{"num_hidden_layers": 14, "hidden_size": 448, "num_attention_heads": 7, "num_key_value_heads": 7, "head_dim": 64, "intermediate_size": 1344, "vocab_size": 4511, "hidden_act": "gelu", "norm": "layernorm", "norm_place": "pre", "norm_eps": 1e-05, "positions": "rope", "rope_theta": 10000.0, "rope_fraction": 0.25, "qk_norm": true, "attn_scale": 0.195, "bias": "all", "tie_word_embeddings": false, "parallel_block": true, "init": "uniform", "init_std_qkv": 0.02, "init_std_o": 0.02, "init_std_up": 0.02, "init_std_down": 0.0, "optimizer": "adamw", "learning_rate": 0.00128, "beta1": 0.9, "beta2": 0.98, "weight_decay": 0.14, "lr_head": 0.00465, "max_grad_norm": 1.0, "warmup_steps": 575, "schedule": "wsd", "decay_fraction": 0.66, "decay_shape": "linear", "final_lr_fraction": 0.1, "batch_tokens": [65536, 131072, 196608], "max_seq_len": 768, "doc_mask": true, "train_tokens": 697000000, "max_steps": 5927, "dataset": "wikipedia_en"}
MLP neurons of a small language model. Each row is named by its layer, matrix (up: input weights) and neuron, and shows model dimensions 176-303. Each number is 128 + 24 x the weight over its row's rms, rounded and kept within 0 to 255.
After each neuron's rows, "fires on" lists the tokens most often at its 100 highest values on Wikipedia text that the model never trained on.

L2.up1210 [144  82 132  87 107 121 139 108  96 110 137 117 127 128 143 126 102 124 138 131 128  97 131 101 177 162 146 136  81 183 135 130 147 150 155 112 157 123 110 142 111 145  98 108 141 153 113 133 174 134 160  86 135  78 137 138 113 113 101 131 136 108 116 122 131 136 150 144 145 114 113  78 147 136 126 154 116 121  84 172  90 115 148 121 113 132 109 145 157 138 171 132  95 104 143 123  99  82 136 172 150  88 140 116 154 153 135 138 151 122 159 147 115 138 134 155 148 142 150 130  96 132 147 174  99 136  78 123]
fires on: "ep", "ot", " Cl", " took", "cl", " during"

L7.up607 [152 161 153 121 115 175 135 166 128 142 116 139 103 104 123 121 144 131 126 131 123 122 150 115 143 146 137 189 158 131 104 147  89 145 160 121  93 158 132 110 109  82 136 124 157 123 127  87 115 103 133 120 103 180 139 176 145 146 156 139 125 112 132 131 113 146 111 127 184 103 117 108 126 134 166 143 172 141 144 133 167 150 126 121 158 140 158 147 132 139 120  84 143 174 109 130 128 119 100 136 119 138 129 129  93 152 122  96 108 106 115 124 128 153 132 102 123 135 101 149 111  93 113 152 128 121 148 124]
fires on: " and", "\n", ";", "),"

L2.up42 [ 87 134 122 103 123 121 149 108 173  89 151 133 116 135 143 127  92 130 103 146 129  91 113 142 135 121 143 109 112 137 168 127 131 149 130 141 129 114 131 134 106 126 135 138 147 150 134  78 111 137 166 110 121 140 120 132 149 144 141 139 123 131 134 127 136 125  87 133 123 105 115 120 140 146 139 105 101 139 133  67 142 108 122 102 143 111 174 111 110 150 160  63  59 131 118 143 136 133 115  85 117 119 138 152 163 101 130 113 101 171 131 138 142 133 130 152 139 118 134 112 131 145 133 109 117 123 148  96]
fires on: " series", " in", "|", " each", "===", "\n"

L4.up1008 [143  77 115 129 144 139 174 116 135 147 143 161 178 123  74 120 153 137 146 155 166  86 114 113 130 121 138 101 110 176 157 147 121 110 142 108 101 123 134 115  86 126 150 133 150 110 145  75 104 122 100 105  90 136 116 110 167 130 142  87 125 128 150  54 125 138 116 147 126 152  97 132 211  77 149 122 179 114 120  79 128 137 101 137 152 133  66  91 125 150 103 117 108 129 129 115 160  92 130 112 145  93 153 135 119  94 164 139 121 146  91 112 153 151 117 109 149 110 146 117 142 119 135 123 167 120 116  98]
fires on: "i", "a", "h", "j", "o", "aj"

L4.up318 [116 121 156 128 103 157 112 149 141 161 138 116 117 114 110 148 167 119 116  99 114 101 118  64 145 155 145 162 142 117 151 172 107 142  91  74 109 157 109 156 118 116 105 117 167 107 117 145  86 146 110 142 130 172 157 131 159 107 117 147 134 117 172 113 149 166 137 124 127 116 108 136 179 151 138  92 154 156 125 117 143 145 147 124 108 150 161 110 102 134 105  90 131 157 129 147 147 113 106 158 123 127  51  87  96 156 134 131 108 139 107 157 121 138 147  98  66 140 101 118 115  94 105 142 129 143 146 107]
fires on: " ;", ";", " but", " and", ","

L2.up358 [109 129 110 112 113 148 133 135  96 124  77  96  81 167 117 106 128 121 148 155 142  69  90 135 148 140 146 120 162  78 165 119  85 157 152 105 115 165 122 116  92 178 135  96 170 134 141  60 128 118 159 114  81 143 122 145 184 156 104 130  99 139 159  96 158 136 149 154 155  98 115 178 130 132  90 103 100 144 115 118 127 124 121 133 129 132 110  98 143 137 123  48  79  95  94 140 137 131 135 122 118 139 106 151 137 166 132 158 115 118 103 136 183 148 133 121 117 130 157 109 154 138 107 130 172  99 117  90]
fires on: " 2", " 1", "able", "3"

L8.up378 [116 136 157 107 107 146 118 102 116 124 150 119 108 165 107 164  74 116 160 104 149 128 148  98 106 157 169 120 139 129 143 158 113 102 137 166 102 111 149  65  85 121 127  82 145 103 148 126 126 133 135 175  92 104 138 159 161 106 155 142 159 101 139 134 129 167 116 156 173 156 163 106 100 136 106 156 177 159 179  91 104 129 130  86  91  98 128 138 116 126 155  97 112 165 115 131 125 116 166 144 139  99 123 108 130 116 151  96 111 103 113 167  82 138 155 135 138 112 156 135 135 136  95 132 111 155 140 105]
fires on: "at", " R", "l", "f", "in"

L2.up1255 [133 118 134 105 124 104  90 153 127  61 129 141 142 128 120 104 114 152 116 147 166 131 101 150 150  93 138 102 144 129 163  89 145 190 141 141 129  98  81 117 148 116 127 152 151 116 113 120 117 152 137 110 145 169  97 110 146 128 105 136 150 110 146 141 125  96 143 105 155 100 106 119 130 136 134  97 109 148 157 117 139 111 133 138 139 153 142  90 134 142 130  98 124 140 115 146 113 112 157  99 139 115 119 109  91 119 122 144  92 125 118 112 124 126 109 101 167 102 127 108 153 122 114 130 100 121 134  84]
fires on: "-", " role", " in", " series", " character", " directed"

L4.up1003 [146 164 126 133 108  95 139 138 110 171 150 176 145 136 177  89  87 124 132 119 151  95 116 164 122 143 154 126  92 106 121 127 145 138 172 143 144 147 106 150 124 139 128 144 168 123 141 125 149 160 146 118 109 124 138 142 161  62 122 165 106 158 158 146 138 146 101  84 131 139 129 137 105 132 123 162 138 146 124 159 129  94 139 140 117 128 162 137 115 137 142 115 109  92  96 168 132 124 158 166 131 104 128 128  47 122 127  86 125 134 118 176 109 118 111 114 156 101 136  73 134 177  78 160 149 121 129  82]
fires on: " sp", "p", "g", "h", "ph", "ch"

L7.up991 [118 127 125  91 129 132 162 163 120  85 109 132 164 159 131 104 118 148 123 131 128 145 131 124  99  92 144 114 127 135 143 165 122 102 149 105 130 160 137 112 126 128  98 152 148 116 138 120 119 148 117 159 144 140 132 140  90 109 141 133 137 122 121 131 117 119 108 131 143 132 148 168 148 146 132 147  97 146 149 109 124 130  87 139 147 140 110 112 156 106 115 132  82 143 111 150 123 115 115 164 128 126 107 127  81 105 155 140  96  92 119 153 144 106 200 126 134 155 123 108  91 122 128 137 143 161 164  90]
fires on: " |"

L4.up514 [159 160 128 101 114 127  97 143 110 146 164 124 139 125 114 140 123 131 130 106 126 143 110 114 119 130 140 119 144 109 165 114 121 145 157 146  91 170  90 100 132 106 144 129 123 129 171 130  90 129 158 148 137  96 143 189 131 122 147 132 125 114  97 109 124 116 132 154 140  94 146 139 185 114 132 131 156 151 148 104 139 158 140 167 141 136 169 152 153 110 159 160  69 101 139 174 104 126  87 135 117 145 107 138 112 140 108 114 103 109 148 101  83 134  95 124 122 148 123  83 144 173 126 144 122 179 101 142]
fires on: " of", "ink", "iz", "ail", "s"

L2.up428 [130 106 124 129  91 138 166 171 151 127 157 141 122 103 120  87 114 125 109 144 168 120  99 141 138 157 134 143 131 116 146 134  88 169 112 159 145 145  96 161  85 145 130 157 155 110 162 148 119 135 135 134  96 133 108 114 104  67 104 133 167 184 130 138 141 133 148 120 104 112 113 107 107 125 140 170 130 117 166 121 110 126 106  91 136  90 142 138 122 141 101 117  96 132 138 153 136  97 162 105 130  92 126 147 110 103 188 156 127 157  91 106  96 141  92 139 128 108 178  61 109 164 145 165 163  79 152 134]
fires on: "h", "ch", "sh", " Sh"

L4.up216 [152 127 140 106 135 129 131 101 145 145 161 132  98 157 100 117 136  95 124 145 136 112 131  98 131 126 148 114 135 139 147 143 122 121 141 117 124 137  92 153 104 147 117 116 147 110 146 158  94 138  83 139  82 131 144 138 123 149 126 138 123 118 219 122 149  90  93 187 115 161 129 150 139 151 138 145 110 171 118 130 125 144 132 147 119 127 134 110 102 159 165 137 116 126 120 120 135 105  84  88 133 125 115 160 144  95 158  97  67 117 108 171 143 108 101 110 133 154 159 139 108 163 144 135 113 110 117 119]
fires on: " one", "e", "an", "en", " Le"

L8.up1028 [140 124 108 135  73 114 124 142  95 107 146 138 156 134 117 132 156 104 153 103 118 135  94 134 131 171 153  98 102 100 117 133 143 106 115 159 153 122 107 127 120  98 106 145 155 123 178 116 143 114 147 108 111 134 128 140 106 112 164 119 156 125 119  94 123 131 144 136 154 103 125 137 101 138 136  89 132 120 127 136 131  95 149 159 110 100 142 140 106 126  83 141 149 128 133 170 124 100 109 136 178 112  99 147 168 163 124 134 132 131 119 123 119 117 102  94 125 116 165 121 129 153  96 147 120  90 149 138]
fires on: " end", " lead", " support", "end", "view"

L8.up1309 [ 95 135 159 101 109 145 136 110 110  92 139 154 122 166 141 138 148 119 167 115 122 129 141 123 118 152 133 147 130 102 155 146 136 140  97 164 151 112 138 131 110 139 153  83 129  95 122 145 109 123 130 118 126 111 138 122 120 140 101  83 134 122 172 140 116  89 120 164 148 164  95 125  98 128 117 155 117 132 172 126 108 140 142 105 118  89 138 149  99 122 107 163 107 140 119 137 143 107  98  64 178  98 136 119 163 104 118 154 128 136 131 161 121 150 126 124 112 152 105 140 143 107 188 156 128 139 117 123]
fires on: "6", "an", "ed", "en", "on", "ly"

L8.up1254 [170 139  95 123  85 114 127 126 132 136 180 161 188 114 139 130  93 166 150  97 123  68 157 114 137 172 138 138 120 139 120 161 130  95 143  92 151 153 109 147 102 111 133 162 119 134 143 154 183 132 132 129 121 132 177 153 117 128 137 139 120 106 123 124 139 122 137 143 132 104 135 171 118  74 108 132 109 139 181 146 122 111 119 154 131  94 138 108 118  98 122  96 116 152  75 149 107 117 145 129 156 112 107 136  89 141 132 115 127 158 174 139 142 137 122  95 122 105 126 130 149  92 162 100  99 185  76 102]
fires on: " the", " and", " to", " |", " its", ","

L8.up870 [128 136 132 119  97  95 120 128  83 104 142 130 130 133  80 126 142 138 146 129 142 119 141 157 118 162 148 163  72 114 156 132 137 101 102 120 145 131 126 114  69 137  97 183 127 117 162 132 118 124 121 118 106 137 111 114 109  97 129  92 158 153 129 137 153 152 106 142 124 123 132 158 117  94 124 165 158 144 121 136 137 160 150 181 106  97 134 131  99 114  87  55 128 178 100 151 101 103  99 144 143 118 131 156 134 140 152  88 143 108 117 117 136 116 128 156 146 108 137 127 156 131  99 154 121 150 120 130]
fires on: " Votes", " War", " election", "ge", " end", "end"

L2.up193 [ 86 152 119 127  92  78 179 118 159 138 135 104 114 128 129  95 126 140 117 101 173 127 113 106 157 141 152 139 112 155 115 157  94 150 129 126 126 145 135 118 174 161  98 153 123 105 132 103 101 166 110 135 121 141 100 108  95 164 124 162 164 107 125 121 119 101 127 150 105 130 107 122  94 150 137 133 158 124 146 151 110 104 167 125  83 122 139 133 115 172 164 117  86 124 132 171 150  85 108 139 147 105 112 127 172 133 150 118 137 157 156 155 127 151 117 117  85 107 159 132 144  86 138 137  89 120 104 141]
fires on: " dis", "en", " med", "ed", " van", " Mc"

L4.up657 [111 151 138 133 104 100 135 122 137 146  91 150 120 135 138 124 142 116 132 159 167 144 150  66 126  56 150 124 129 175 121 126 126 108 148 145 141 117 106 107 141 143 183 107 150 135 141 120 104 153 153 137 146  99 128 132 115  92 129 137 116 124 151 142 111 164 155  98 179 106 129 109 119  90 109 154 171 116 143 120 128  92 155 114 152 110 138 134 179 113 105  94 133 137 116 158 128  78 145 123 154 142 117 131 117 147 168 164 146 108 117  92 140 132 116 166 128 173 122 145 160 137 136 160 120 109 107 122]
fires on: "y", "is", "us", "s", "ent"

L2.up109 [109  86 116 102 128 107 139 156 137 109 128 133 131 133  79 100 158  92 167 115 146 110 120 154 143 107 138 107 121 104 172 115 110 141 107 114  89  83 104 137 137  96 115 152 125 152 102  89 137 169 129  99 127 143 143  65 156 138 111 164 137 129 124 117 128  92 134  99 131 126 110 114 145 122 140 113 133 156 158 137 112 132 121 162 109 178 130 102 137 141 151  82 119 115  96 179 136 120 149 152 111  67  80 123  93 115 107 128 119 145 103 138 121 144 108 111 134 141 159 140 139 152 142 141 143 127 108  64]
fires on: "-", " in", " |", " de", " of", " an"

L2.up1119 [121 142 163  87 153 136 131 122 106 110  96 128 121  84 115 129 117 181 141 120 113 146 141 113 146 152 154 137 127 119 165 115 136 102 140  87 150  94 127 142 108 132 134 111 140 151 138 127 154 118 128 119  82 128 113  93 152 152 124  91 160 148 111  90 129 159 134 172 115 115 126 115 125 123 143 129 146 131 125 160 118 146 109  89 112  60  98 117 109 143 115 128  99 137 147 165 138 129 106  88 118 104 120 130 128 124 141 102 125 123 155 155  81 118 124 106 142 170 140  77 126 127 145  75 143 151 142 111]
fires on: " be", "-b", "-", " of", " Its", " When"

L4.up554 [116  92 147 108 113 131 135 144 121 127 125 122 136 125  93 100 102 146 141 100 145 131 102 148 139 178 141 110 106 132 164 137 145 134 175 154 123 125 143 127 109 127 130 109 132 149 123 109 121 121 165  85 124 127 122 160 164  59 113 125 138 166 122 146 184 138  89 105 113 107 156 146 102 125  93 118 133 168  92 128 114 110 135 108 116 138  97 106 143  89 102  66 149 130 109 154 111 123 166 125 115 113 170 110  78 168 156 126 134 149 126 129 142  86 119  98  98  74 157 128 144 154 132  99 174 139 116 116]
fires on: "h", " to", " of", "sp", "p", "im"

L4.up987 [129 139 131 128  96 140 139 147 122  77  70 146 117 153 116  69 112 145 146 123 123 128 146 115 125 124 148 113 172 119 125 119  75 166  77 157 117 173 145 151 121 146 138 111 163 139 113 116 147 112 117 113 148 145 120 178 160 103  98 114 145 151 132 169 162 189 141 110 105 129 153 169 121 110 140 128  89 119 103 160 126 138 141 149 100 119  95  80 164 162 128  93 144 142 130 110 147  84 118 157 130 124  93 139 138 124 186 116 112 124  86 137 128 105 136 128 141 129 122 148 100 150 110 114 150 162 155  96]
fires on: "00", "er", "é", "0", " a", "?"

L4.up1045 [112 101 123  93 115 161 155 105 118 119 108 143 142 164 173  75 180 110 142 133 131 123 148 125 137 119 139 115 126 167 118 125 114 213 130 146 142 162  97 102 132  54 174 137 163 124 137 112 124 150 139  89 145 100 144 155 133 159 106 105 157 116 160 104 148 115 112 135 133 139 129 149 111 145 140 155 103 165 101 138 104 138 163 128 119 115 108  92 111 153 139  89 140 135 118 146 124  89 130 120 120  98 155 118 113 118 143 118 113 148 127 112 141 172 134 129 114 113  91  84 123 136 116 133 116 146 155  67]
fires on: "oc", "ed", "ic", "un", "ac", "U"

L11.up560 [133 146 135 139 118 112 116 115 129 127 166 130 152 135 148 138 138 179 138 114 152 116 116 157 126 121 140 159 128 139 106 107 168 103 160 149 100 152 148 168 128  77 152 101 139 152 124 143 114 151 117 115  84  97 157 132 131 146 112 132  95 167 183 171 135  91  98 161 119 134 150 107 151 117  83 125 110 118 139 162 101 157 126 140 106 140 145 153 128 150 103 148  91 133  83 132 123 107 127  79  81 102 114 124 115 139 159 138 120 156 186 127 118 139 156  80 137 140  98 104 142 126 138 129 126 162 109 119]
fires on: " the", " its", "'s", " was"

L2.up436 [144 166 194 132  92 111 137 163 113 162 127 144 131 114 174 127 120  90 182 139 146 117 160 121 119 131 158 122 100 158 151 138  81 128 122 124 112 142 139 141 153 112 125 151 126 135  87 139 147 153 124 183 125 159 169 144 155 121 136 189 134 120 128  97 112 133 177 151 162 132 121 105 144 141  74 103 133 163 138 102 106 132  91 102 129  85 124 136 149 151 119 124 145 117 119 124 102 101 124 146 164 155 117 143 138 109 150 126 131 100 136 122 167 126 155  87  92 100 128 126 126  99 141 184 108 126 125  98]
fires on: "ad", "d", " Ad", "ow", "ed"

L2.up143 [153 123 140  83  90 137 145 129  84  96 147 144 130 103 115  62 158 139 118 103 166 151 118 106 142 134 139 123 165 157 152 130 134 136 136 140 108 184  98 107 137  92 103 123 154 136 145 108 128 120 149 106 102 138 122 109 165 126 124 144 152 148 123 117 126 121 135 115 108 110 125 146 140 112 144 117 140 103 150 145 111 161 162 105 116 173 122 111 146 148 187 124 108 174 116 157 155  62 110 156  93 110 135  99 126 161 157 144 171 137 157 131  84 173 133  99 128 113 157 153  86 141 105 130 120 187 118 134]
fires on: "ast", "at", "ad", "ic", "ater", "iz"

L4.up652 [122 146 117 138 116 136 121 194 128 144 103 146 140 132 100 150 113 129 153 152 146 127 158 139 145  85 148 103 148 141 143 158 157 139 131 120 118  95 120  88 120 159 149 167 131 139 140 133  89 127 116 115 164 116 130 188 114 138 133 114 155 116 100 105 153 138 125 149 156 145  86 120 149  97 131 127 187 147 105 112 167 127 136 115 180  96 133 128 154  85 135 142 119 149 132 135 114 131 160 142 144 144  77 141 113 123 157  99 122  91 127  88 119 160  74 138 161 149 139 111 128 120 141 120  75 153 144 120]
fires on: "s", "y", "ay", "icle", " of", "ing"

L7.up807 [125 118  91 138 105 139 143 144 107  68 106 155 134 169 110 161  73 153 121 119 129  96 149 139 162 124 153 120 152 113 122  95 137 110 127 134 116 193 143 117 133 141  83 134 143 159 104 125 102 154 172 109 152 117 162 126 143 125 147 120 118 130  96 149 120 116 101 111 150 140 138 140 114  81 139 153 122  99 154 146 122 153 151  84 112  98 135 105 125 141 140 127 107 180 120 126 132 118  97 113 143 117 164 123  97 127 153 134 121 131 110 127 119 133 137 149 132 123 139 177 114 163 126 123 117 146 115  95]
fires on: " a"

L2.up555 [163 129 106 128  97  85 115 129 135 127 119 155 123  89 164 147 106 121 148 110 107 149 117 145 104 142 133 145 136 176 179 135  93 170 184 145 161  92 121 118 167 119 145 100 151 127 140 106 138 115 123  89  98 123 161 183 136 117 105 122 134 120 126  89 119 137 129 135 163 184 144 150 101 153 160 123 138 115  97 131 139 137 128 103 147 114 155  86 138 105 132 116 145 131 140 141 140 121 158 150 176 112 117 107 126 138 128  93  81  95 152 142 121 121 151 136 120 106 120  73 129 130 155 122 133 145 151 112]
fires on: "ft", "ce", "le", "ary", "her"

L2.up1343 [164 161 124 102  74 117 139 141 114 135 163 123 160  90  93 122  83 147 113  64 132 145 118  97 134  94 158  90 163 145 166 159  90  95 158 121 119 123 113  95 149 144 124 144 137 146 121  96  95 119 141 117 141  90 123 156 110 146 138 116 187 115 154 116  90  99 135 178 114 131 147 157 164 146 137 138 172 170 136  96 152 111 145 109 143 139 112 139 117 162 169 127 134 132 115 121 178 113 136 131 136 129 102 132 142 122 171 125 161  65 155 151 108 152 157 122 132 160 146 136 133 127 145 101 112 151 118 123]
fires on: "s", "les", " guitar", " Rock", "o", "ft"

L4.up512 [128 156 149 132 134 147 142 124 163 163 156 131 149 143 109  95 113 142 181 107 112 109 109  90 135 163 164 103 117 113 129 180 130 145 109 118 139 118 115 133 156 148 140 124 144 101 138 105 112 113 112 152 140 104 146 123 101 155 118 109 165  91 128 151  97 157  97 149 120 143 151 133 112 154 124 152 135 116  78 128 106 198 117 101 121 116 107 142 100 179 135  95 104 146 119 106 182 134 108 146 143  97 132 118 125 122 146 152 134 100 111 138 100 146 135 114  94  83 167 116 128 110 132 160 121 127 127 127]
fires on: "es", "ch", "en", "ed", " north", "v"

L4.up693 [138 175 165  71 136 140 144 145 163 121 124 139 168 109 117 117  92 126 177 150 121 119 100 144 146 136 130 108 113 148  95 128 117 125 100 135 148 119 102 130 114 172 100 117 125 138 141 115 142 100 134 110 113  96 159  92 139 142 128 127 119  92 132 127 119 143 135 111 100 152  99 125 119 130  94 116 155 192 137  98 129 156 102 155 180 107 146 111 122 112 171 139  87 121 106 145 166 126  92 118 186 116 102 111 131 156 134 125 109  59 147 155 103 169 146 107 132  79 154 142  98 125 129 177 154 140  84 157]
fires on: "es", "c", "ch", "oub", "ip", " as"

L4.up161 [170 138 131 143 109 137 116 152  93 173 126 126  84  93 160 149 108  94 126  90 177 120 150 161 142 165 144 113 144 141 146 165 103 175 105 130 122 131 108 115  74 140  72 151 139 134 113 129 102 123 124 172 162 120 127 177 160 119 123 136 146 110 112  92 112 108 150  97 110 142 115 112 117 124 126 109 157 135 139 139 138  96 118  89 163  73 142  94 147 128 134  94 104 113 105 127  99 106 107 178 140 101 111 129 124 107 158  99  97 125 144  85 152 101 133 116 153 114 144 136 145 144 145 146 136 104 171 154]
fires on: " ad", "red", "ad", "old", "d", "all"

L4.up597 [131 123 182  81  93 177 135 133 126 124 105  94 158 156 140  80  73 152 110 145 116 155  92 106 153 113 158 103 127 103 175 146 152 119 155 109  89 148 103 118 117 125 151 126 159 109 169 133 132 103 144 140 126 155 125 117 134 165  94 154 128 127 121 154 140 157  87 150 124 122 107 144 151 153 152 134 103 161 144 107 114 137  87 109 138 110 121 149 139 108 154 129 131  98 122 120 136 108 128 158 136 129 103 179  78  95 173  76  77 155 135 146  75  96 143 154 126  92 162 118 141 135 118 111  97 100 139 101]
fires on: " |", "n", "d"

L2.up74 [147 121  77 129 111  96 137 146 136 138 133 130 149  93 110 107 113 122 167 132 124 119 141 137 145 134 136 143 132 149 117 135 118 135 101 102 113 124 100 131  87 174 132 142 131 149 142 120 148 138 128 139 108 124 112 119 145 118 129 116 125 186 148  93 116 124 128 157 114 154 124  98 180 119 159 109 140 136 148  97 156  72 117 116  85 119  72 110  96 116 118  80 167 154 123 152 140 132 163 164 110  94 130 135 119  92 171 164  85 130 131 127 138 134  69 112 114 106 128  83 122 167 136 103 152 128 135  91]
fires on: "um", " of", "ity", "s", "i", "a"

L2.up734 [137 167 134 120 116 111 180 102 130 126 147  96 110 142  93 132 121 135 151 110 156 124 160  89  83 110 130 148 155 108 135 148  96 150 113 124 101 147 123 123 129 157 160 142 146 136  80  95 120 118 117 134 103 117 144 145 137 165 109 137 139 110 117 137 119 104 110 160 108 110 138 120 112 129  98 130 157 138 108  79 103 157 118 115 150 138 120 121 161 141 154 107 139 167 116 153 159 124 119 128 163  68 137 153 160 109 127 157 157 115 143 154  89 162 155 115 139 130 144 142 137 138 112 109 141 143 147 105]
fires on: "es", "en", "o", "ed", "os"

L2.up1128 [138 147  96 100 139 107 129 133 135 102 144 120 149 108 139 105 138 156  97 111  93 160 119 107 114 104 121  86 161 148 127 126 115 139 150 129 125 110 127 112 144 131 128 122 138 126 159 156 118 141 140 117  96 108 129 139  74 173  89 127 172 142 109 115  82 132 101 156 165 156 132 135 108 109 150 151 146 149 131 145 127 193 104 121 136 142 133 138 142 140 114 139 143 100 150 110 146 112 138  90 114  90 145 131  80  98 141  83  67 101 171 122  52 115  90  91 134 184 145 103 114 132 137 119 119 151 106 162]
fires on: "ft", " of", "s", "-", "ce", "at"

L7.up447 [151 135 131 129 129 120  91 154 131 131 103 166  98 133 129 150 126  89 146  97 136 106 125  96 100 132 141  94  86 132 104  97 110 127 115 119 152 119 105 139  89 131  98 128 115 160 118 134 123 157 142 178 120 127 127 132 118  95  89 114 136 161 194 100 132  65 144 169 131 109  91 132 149 131 127 103 141 123  84 135 150 130 179  99 148 112 127  90 118 126 134 127 109 164 140 166 154 131 129 137 139 102 142 148 136 112 116 117 105 144 120 159 138  98 152 120 161 115 150 169 131 125 169 154 136 158 166 145]
fires on: " |", " and", "O", " Candidate", "as", "E"

L11.up282 [164 160 123 133 113 101 155 149 107  96 101 157 130 177 116 139 133 143 175 126 130  92 151 117  73 104 112 112 105 108 113 141 159 109 172 136 110 158 122 154 127 109 126 110 138 139 105 147 146 169 153 146 150 120 155 133 137 107 160 114 102 101 180 136 130 102  91 166 134 108  87 169 155 122 117 108 126 129 123 140 144 134 146  98 102 124  70 110 123 128 162 126  85 145 106 126 113 124 145 123 119  78 115  91 136 164 145 117 125 110 127  85 160 104 157  84 157 148 144 141  49  98 132 110  96 106 154 123]
fires on: "\n", " |", "|", " and"

L2.up523 [118 162 124 132 126 158 168 127 114 118 108 149 134 110 115 105 115 125 138 129 127 116 121 130 117  90 131 163 129 146 111 125 127 117 135 112 149 126 166 149  79 164 110 111 154 136 152 147 125 117 135 126 122 102 150 130 110 106 159 139 182 126 152 118 108 133  78 123 143 150 130 110 134 143 133 130 121 168 131 130 107 144 136 112 123 112 128 131  97 136 125 140  95 132  97 103 138 118 118 143 157  77 114 133 127  98 132  96 140 123  96  95 148 136  92 135 138  92 217 128 122 126 130 103 169 162 113  66]
fires on: "an", " such", " Pat", " described", "h"

L8.up703 [154 101 140 102 133 162 104  94 148 106 137 117 156 151 130 131 128 152 160 126 135 118 123 141  83 156 159 116 130 149  87 108 104 193 145 140 123 152 145 157 141  54 157 160 115 124 114 126 124 123 140 115 139 138 112 100 119 146 155  75 147 143 125 118 160  86 149 127 123 132 131  92 157 156 113 142 133 162 123 156 118 142  94 173  97  93 161 154 153 120  94 126 125 149 114 140 149 141  93 110 155 102  95 129 157 171 125 155 123 108 145 129  95  88 108 107 104 127 150 112 111 154 154 141 124 121 147 149]
fires on: " end", " con", " Con", " No.", " high"

L8.up1096 [127 191 128 151  94 126 171 128 150 154 186 102 123  94 137  54 100 138  83 127 161  87 111 130 114 167 142 177 128 161 134  99 107 123 192 134  93 131 128  93 127 120 101 148 142 124 123 171 105 148  98 107 115 148 110 167 103 104 186 117 131 122 150 148 120 148 102 171 165 137 142 161 124 130 144 160 125  94 143 126 130 113 145  80 125 136 102 172  97 148 114  98  99 147 115 118  95  76 110  99 133 150 119 106 133 135 148 139 158  61 111 131 110 141 150 130 123 119 132 117 139 132 122 143 110 113 137 131]
fires on: "it", "k", "el", "ail", "ew", "ap"

L2.up367 [151 115 146  82 101 108 142 133 128 110 157 107 157 139 150  79 135 119 106 150 139 142 112 107 135 104 141 142 131 167 129 107 122 158 170 145 141 146 137 136 136 120 149 121 138 142 131 116 144 140 114 110  96 134 127 133 128 171  93 119 119 142 115 126 149 118 105 116 153  97 149 148  78  89 148 130 107 139 112 125 103 137 113 116 111 147 121 103 141 144 143 131  94 128 120 156 105  71 136 157 134 123 126 127 116 111 161 114 138  98  97 135  72 147 138 149 146 109 114 142  78 137  99 163 152 129  47 116]
fires on: "em", "ot", "ph", " to", "ep"

L2.up1111 [101 109 134  99  93 118 136 119 132  92 111 147 118 142 139  92 147 131 115 147 157 120 119 119 108 151 136 151 149 123 129 122 126 149 132 125 142 141 119  83 111 132 118 136 167 152 140 100 116 142 119 127 119 121 122 151 160 134 141 125 122 158 110 138  93 126 100 133 150 141 110 123  98 114 128 175 113 151 147 155  89 144 163  86 107 138 125  67  93 181 169 126 109 128 140 122 160  98 140 140  98 140 148  91 103 164 148 108 163 158 151 128 115 158 109 135 119  98 139 139 138 154 102 121  48 113 115 144]
fires on: " col", " Arm", " part", "ic", "at"

L4.up1091 [131 185 124 122 111 131 101 143 107 117 108 154 154 143 160 142 109 158 134  72 132 105 133 142 164 152 144  72 158 137 126 134 140 152  75 158 116 157 125 133 126  86 133 106 141  89 111 117 101 118  85 111 107 153 163 147  93 120 200  81 105 126 112 129 149 162 144 118 144 110 106 176 116 133 120 126 109 174 124  97 120 107 125 162 130 118 180 125 128 124 173 115 136  91  98 151 143 104 118 133 137 108  97 136 110 134 147 133  76 163 136 127 140 128 173 110 167 134 137 121 133 137 147 129 115 116 124  84]
fires on: "′", " which", " that", " same", "om", "her"

L8.up579 [152 116  65 111  76 128 124 158 148 152 109 155 139 110 110 109 146 140 123  92 146  78 149 116 114  86 148 139 103 146 116 177 161 108 127 122 120 124 100 116 101 133 161 178 149 136 110 133 137 143  98  85 136 122 131 158 106 120 103 130 156 167 126 156 113 180 124 147 129 141 120 135 141 116 147 130 181  99 143 129 166 144 130 125 133 119 151 154 176 140  91 109  91 127 143 157  84 102 103 124 111 175  93 170 150 132 151 109 105 149 106 134 139 112 128 133 101 150 187  91 135  99 104 140 131 162 128 151]
fires on: "ed", " of", "ing", " between", "\"", " from"